From a checkpoint of a small transformer trained on Wikipedia: rotary positions.
MLP neurons of a small language model. Each row is named by its layer, matrix (gate and up: input weights; down: output weights) and neuron, and shows model dimensions 224-287. Each number is 128 + 24 x the weight over its row's rms, rounded and kept within 0 to 255. A neuron's up and down rows have the sign that makes its largest values positive.
Before each neuron's rows, "fires after" lists the tokens most often just before its 100 highest values on Wikipedia text that the model never trained on. A number after a token or word is its count.

fires after: " " 32, " F" 8, " en" 5, " det" 5, " S" 5, " rel" 5
L6.gate617 [123 111 153 125 155 149 112 105 141 126 119 156 159 109 131 121 106 103 151 108 126  87 136  78 120 122 131 132 136 112 146 123 174 168 145 171  67 102 133 153 100 110  98  99 140 156 129 138 136 144 140 146 142 155 147 111  72 160 139 109 124 106 127 136]
L6.up617 [152 148 102 112 152 145 119 112 108 114 120 146 155 129 146 116 149 117 100 133 125  99 120 106  71 121 104 109 119 134 129 106 168 152 120 118 104  96 153 141 111 113 140 101 131 150 138 116 154 103  71 150 143  99 131 157  94 190 108  83 134 152 113 140]
L6.down617 [152 151  98 141 124 145 119 117 121  98 151 136 140 175 128 157 143 116 142 124 143 129 156 112 133 161  95 114 113 139 120 134 123 116 116 132 152 136 122 132 165 145 130 145 149 113 141 150 139 161 116 133 135 114 106 138 119  73 105 154 117 122 136 144]

fires after: " Mar" 14, " R" 14, "ch" 9, " Bar" 8, " K" 8, "ar" 4
L9.gate446 [147 107 122 107 144 149 111 129 142 113 119 152 110 121 135 136 110 103  95 148 142 122 126 115 132 109 160  98 170 113 112 152 100 171 137 173 127  99 150 105 170 144 122 117 120 126 167 140 153 124 130 171 104 177 114 135 127  87 145 127 125 117  83 137]
L9.up446 [ 91 127 159 126 105 128  95 168 163  96 118 128 157 138 124 133 118 133  70 156 176 142 121 144 157  99 110 133 146 109 124 134 118 112 109 153 164 106 108 133 147 119 134 135 122 122  84 117 150 146 143 137 161 178 132 145 123 145 135  98 126 131 190 175]
L9.down446 [149 126 155 153 149 160 129  83 128 137 133 102  98 120 146 113  58 150 142 127 123 118  97 113 141 129 116 135 137 110 112 110 116 124 142 129 108 128  78  68 141 146 122 103 112 128 126 100 117  96 129 171 151  86 128 122 158 129 150  95 141 124  94 147]

fires after: " t" 12, "h" 10, "om" 9, "um" 8, " T" 6, " C" 5
L7.gate818 [137 131 149 113  94 122 114 107  61 140 146 120 131  89 155 150 114 116 161 140 162 118 125 144 147 115  96 120 131 128 158 130 139 180 115 103 108 110 150 141 110 118 138 101 125 133 134 101 118 147 121 175 119 142 117 121 104 149 122 122 124 115 139 137]
L7.up818 [128 114 144 135 162 131 142 151 110 166 148 157 158 156 125  74 150 111 142  97 104 167 107 118 111 129 139 149 130 129 105 152 130 150 172 127 126 127 131  91 103 169 144 147 127 171  97 150 125 148 170 135 156 115 104 104 124 145 167 108 144 140 103 181]
L7.down818 [ 99 130 108 132 101  78 152 135 157 145 157  98 116 133 133  98 164 151 174 127 106 142 112 149 143 125 120 110 134 133 140  66  82 108 116 166 120 151 120 114  95 119 103 105 163 106 115 129 203  99 118 117 121 167 135 112 120 157 155 152 118 104 152 128]

fires after: " h" 19, " M" 14, " H" 11, " Ch" 7, " K" 6, "M" 6
L6.gate192 [141 144 143  67 122 141 112  80 167  82 110 111 111 105 160 165  93 126 155 173 124 116 131 183 176 123 103 113 141 171 147 211 158 152 117 128 166 124 108 105 103 152 129 117 112  91 132 138 138 151 156 104  91 125 136 189 165 128 106 143 116 138 121 157]
L6.up192 [125 125 124 142 130 132 158 127 127 133 117 127  82 127 154 118 118 126 109 131 110 174 135 135  88 149 126 126 152 133 121 177 113 184 176 116 106 163 123 123 176 145 129  93 105 140 127 121 130 165 135 158 140 114 125 138 143 113 111 115 100 179 107 121]
L6.down192 [107 111 122 137  87 105  97 135 110 121 144 130 151 134 111 133 202 100 113 125 118 149 119  98 112 126 132 132 129 100 133 104 100  65 130 154 136 118 115 159 122 126 124 170 148  79 129 118 150 112  94 128  89 151 134 110 137 137 141 113 185 125 129 147]

fires after: " K" 25, " W" 12, "at" 10, " R" 7, " Co" 6
L5.gate703 [154 169 125 174  93 134 113 124 154 131 115 105 135  93 188 101 135 108 155 134 119 130 130 158 122 128 147 134 191 152 128 169 129 146 151 130 116 138 115 142 151 116  98 126 120 134 178 120 123 149 128 108 120 122 123 118 157 135 100  87 127 142 107 151]
L5.up703 [107 112 113  99 188 141 146 153 127 111 132  98 183 109 146 165 141 148 110 167 147 111 144  84 163 100 117 167 110 141 138  91  83 127  89  87 107 134 131 120 119 109 102 141 137  63 146 125 130 116 164 146 152 125 127 137 120 106 146 141 161 113 116 167]
L5.down703 [155 143 123 110 143 135 111 128 116 149 121 124 102 147 105 137 156 107 172 112 145 130 103 141 110 149 104 139 104 143 133 147 103 142 146  93  91 157 130 104 145 135 113 153 135 120 124 101 121 114 120 143 111  80 148 140 157 144 170  72  58 171  85 116]

fires after: " t" 20, " S" 10, "ior" 6, "outh" 5, "an" 5, " T" 4
L5.gate664 [111 134 181 159 116 109 154 149 144 164  98 108 112 111 143  79 102  98 120 105 134  80 120 144 137 140 153 174  94 100 115 124 156  81 121 125 117 159 120 120 112  82 149 127 156 163 106 142 133 122  87  87 128 111 123  92 151 146 171 135 126  97 152 126]
L5.up664 [ 96 150 166 131 170 137 134 187  98 169 128 121 167 106 138 160 103 151 130 110 132 137 137 129 156 127 166  96  63 101 140 130 147 146 148 148 114 120 123 123 122 150 186 106 148 149 107 195 138 141 127 174 162 106 150 128 115 177 116 114 135 160 102  98]
L5.down664 [171 141 130 120 137 136 128 131 152 140  85 122 164 116 165 102  78 127 149 156 130 101 138 124 150 125 156 145  81 105 109 105 188 168 150 144 119 148 129 126 115  91 171 151 130 119 132 114 132 148 140 161 158  80  81 117  78 162 113 111 128 151  64 121]

fires after: " f" 24, " F" 9, "f" 7, " comp" 6, "b" 4
L5.gate8 [191 152  89 129 154 105 125 121 139 141 127 142 137 111 164 122 136 125 136 137 115 121 120 169  76  73 123 105 149 109 126 123 135 112 143  99  94 127 146 144 128 124 111 112  96 125 126 106 118 131 173 107 115 139 125 122 155 132  79 133 137 142 110 108]
L5.up8 [167 153 118 169 138 189  72 147 152 143 129 131 153 138 119 137 115 145 121 153 120 120 171  86 100 143 118 140 134 106 117  99 123 119 133 144  82  62 108 147 112 119 122  81 144 133 137 121 124 133  88 161 137 164  87 131 154 116 157 124 140  88 141 139]
L5.down8 [142 132  85 114  84 118 134  97 143 101 129 124 103  96 160 135 125 115 108 121 146 120 104 148  87  87 108 114 131 113 104 129 154 124 131 162 110 150 159 148 140 120 112 143 135 131 132 135  89 122 128 140 139  80 180 116 159 162 121 129 187 116  96 130]

fires after: " t" 29, " T" 9, " l" 9, " de" 8, "," 6
L5.gate81 [137 115 144 121 112 120 134 133 145 129 105  82  87  86  77  96 164 160 129 110 120 163 128 121 131 148 131 129 123  78  94 140 157  84  80 129 125 130 117 136 123 153 167 121 114 134  79 191 146 136 111 129 143 122 126 135 162 147 158 132 129 148 128 116]
L5.up81 [115 155 132 115 156 129 151 161 146 119 130 111 126 130 116 142 115 158  68 104 127 118 103 141 129 143 107 118 147 112 113 139 163 175 113 112 130 149 120  96 118 154 137  98 142 120 136 130 143 130  82 176 166 123 123 117 158  77 111  86 135 148 132 150]
L5.down81 [125 140 107 144 143 117 123 144 141 154 111 118 143 146  77 108 130 127 108 136 100 153 129 132 151 142 120 152 133 104 121 140 165 119 119 135 140  99 104 107  76 152 130 105 125 100 116 114 142  82 117 184 159 124  80  89 116 133 161 120  86 185 125 113]

fires after: " V" 24, "i" 7, " A" 6, " I" 6, " a" 5, " H" 4
L7.gate263 [109 135 128 156 114 104 107 155 138 155 144 150 145 104 141 122 111 117 133 117 159 113 152  40 144 134 149 158 150 150 146 148  90 148 120 147  61 136 128 127 129 134 149 139 166 183 120 119 131 154 131 126  98 138 151 132 148 115 128 146 135 115 140 141]
L7.up263 [109 143 151 149 144 131 106 133 146 133 142 151 106 130 156 140  77 107 144 142 136  93 162 129 158 141 128 133 153 153 133 143 143 140 147 154 114 115 128 167 120 160  88 195 166 142 104 115  82 126 147  87 105 102 137 110 135  95 175 136 152 156 140 139]
L7.down263 [112  99 170 125 108 127  89 133 105 139 140 142  94 138 120 141 114 122 114 116 106 139 135  88 121 117 138 105 132 112 156 157 108 125 127 135 126 110 149 183 113 155  88 133 200 129 133 162 133 105 113 132 107 137 139  71 119 153 133 131 104 150 151  98]

fires after: " H" 15, " K" 13, " C" 7, "ost" 6, " W" 6, "ig" 5
L6.gate316 [130 147 116  88  96 159 144  87 121 129 120 127 110 106 163 150 118 161 124 142 155 168 104 147 154 107 108 150 169 117 132 192 147 138 145 110 127 119 145 137 138 107 113 138 132 109 118  92 131 103 128  91 107 175 201 104 154  89 165 136 150 107 147 184]
L6.up316 [119 163  99  96 111 134 112  90 109 124 131 155 106 131 118 112  98 159 124 136 111 101 133 167 119 130 119 122 148 120 114 160 158 122 162 115 129 118 134 116 130 115 132 118 106  99 115 108 130 109 167 124 118 154 149 181 123  97 154 121 153  91 141 152]
L6.down316 [125 120 150 137 126 101 136 140 180 169 151 101 126 118 126  99 146 111 149 141 115 101 142 120 135 119 162 103 124 107 142 151  93 123 150 126 157 143 120 119 104 122  87 179 164 113 130 115 114 158 169 164 113 142 108 134 117 175 148 134 120 157 145 128]

fires after: " (" 17, " Town" 14, " \"" 8, " n" 7, " un" 4, " m" 4
L9.gate538 [168 119  96 150 116 119 128 153 135 122 150 127 114 100 136 105 137 133 106 146 170 126 128 123 143 132 145 113  80 132 154  96 155 116 169 120 132  97 126 120 134  98  99 146  88 133 115 110 137 115 152 124 131 135 141 134 100 133 190 125 122 137 139 133]
L9.up538 [101 121 107 101 154 152 149 122 120 140 127 129 103 146 145  95 108 135 112  99 163 130 129 178 116 144  98 104 149 113 162 104 111 135  92 118 119  67 140 151 140  69 135 130 156 123 102 105 104 101 148 139 135 133 158 180 116 133  92 152 138 154 147 113]
L9.down538 [117 169 164  96 103 149 119 144 134 126 122 115 113 145 136 154 151 135 126 113 134 132 149 155 163 155 112 110 139 114 162 111 153 152 138 131 124 193 126 158 120 157 141 115 106 132 216 148 112 154 117 124 113 135 132 123 105  98  90 112 145 121 104  77]

fires after: " T" 17, " t" 16, " B" 13, " e" 13, " b" 11
L6.gate610 [140 102 164 113  98 122 107 101  86 143 130 109 125 120  99 132 166  93 120 122 161 112 143 110 125  98 142 124 114  81  92 111 150  98 154  77 158 111 160 121 103 108 123 146 124 168 159 145 149 149 111 106 123 129 129 148 109 108 128 150 155 124 132 166]
L6.up610 [129 121 117 103 175 154 134 116 167 154 169 126 125 123 119 131 110 147 158 122 157 144 137  99 125 158 142 125 130  79  73 125 134 138 122 142 137 165 145 143 108 171 161 104 161 136 106  91 162 109 118 127 147 121 138 132  95 148 145 107 201 137 131 155]
L6.down610 [108 138 128 123 121 115 160 151 157 141  90 156 133 155 145 139 132 112 179 134 113 128 164 176 116 139 142 128 122 135  88 121 139  93 124 148 117 130 146 119 134 115 150 143 172 102 149 140 119  89 138 151 105 114  86 126 100 119 110 132 157 163 130 133]

fires after: " f" 17, " F" 11, "as" 9, "f" 7, " sp" 6, " fac" 6
L6.gate742 [119 105  96 150 118 107 131 153  91 148 126 113 119 121 141 134 139 141  92 119 149 122 129 139 130 146 124  88 122 120 164 172  94 103 107 109 151 144 125 157 126 117  99 146 125 136 147 100 135 145 174  84 134 147 106 114 130 103  82 140 166 135 146 128]
L6.up742 [117 135 125 170 102 187  77 151 135 127 141 163 159 144 106 162 167 142 145 122  75 113  69 168  94 117 147 106 126 144 102  77 139 112 132 104  99 110 136 117 157 108  73 139 108  97  99 138 135 137 144  98 134 140 153 147 124 152 135 109 122 110 141 119]
L6.down742 [145 163 157 137 129 147 135 150 108 115 132 131 104 106 142 144 138  90 123 137 112 153 119 150  71 139 125 183 145 148  89 111 160 131 151 122  88 151 119 132 157 142 148 152 208  89 110 160 134 103  97 161 160  96 136 130 122 138 109 137  74 114  99 149]

fires after: " a" 24, " U" 10, " A" 7, ")" 5, " I" 5
L11.gate234 [149 123 134 103 128 114 136 149 139 160 158 122 171  82 163 185 132 112 151 122 124 168 138 141  73 116 129 117 109  99 173 152  71 137 138  81 112 115 165 159 171 141 152 128 124 108 127 158 135  83 117 114  96 134 112  95 140 109 140 139 105 105 133 193]
L11.up234 [101 126  90 153 143 196 157 171 124 127 139 130 118 147 138 115 135 119 117 145 100 123  99 130 125 156 105 162 106 169 112 103 184 120 152 149 123 149 103 122 202 114  91  94 149 165 140 129 101 161 190  87 106 128 173 152 108  98 157 170 136 128 129 166]
L11.down234 [115  90 137 106 108 128 146 145 156 129 121 104 124 127 201 115 132 102 140 151 114 122 159 118 118 109 166 117 113  80 145 144  78  99 151 121  94 158 160 125 146  97 138 145 168 156 142 140 169 121 133 120  99 166 115 122 123 116 126  94  50 126 136 137]

fires after: " " 19, " f" 14, " of" 9, "b" 6, " trans" 6, "af" 5
L7.gate475 [160 128 127 153 127  84 163 157 107 102 132 109 116 108 173 143 131  83 116 116 159 101 102  84  67 100 134 135 156 149 140 180 147 101 136 146  93 112 169 204 144 126 151 110  78 135 112 134 113 157 133 134 119 113 135 136  96 140 136 159 128 140 106 116]
L7.up475 [132 155 141 145 143 149  77 107  94 160 128 137 157 124  67  79 114 133 123 114 144  84 125  99 102 108 136 116 106 119 138 143  72 190 202 119 118 105  97 155 169 138 121 136 111 128 141 146 133 126 164  98 142 151 133 122 131  83 127 142 142 130 144 157]
L7.down475 [147 127 158  66 164 115 119 118  88  74 138 144 165 124 150 101 134 127 191 130  96  95 136 112 135 145 145 132 126 110  78 117 140  92 110 141 109 140 128 123 138  97 167  97 135 118 130  97  91 143 119 166 139 118 168 128 100 160 124 108 135 105 113 104]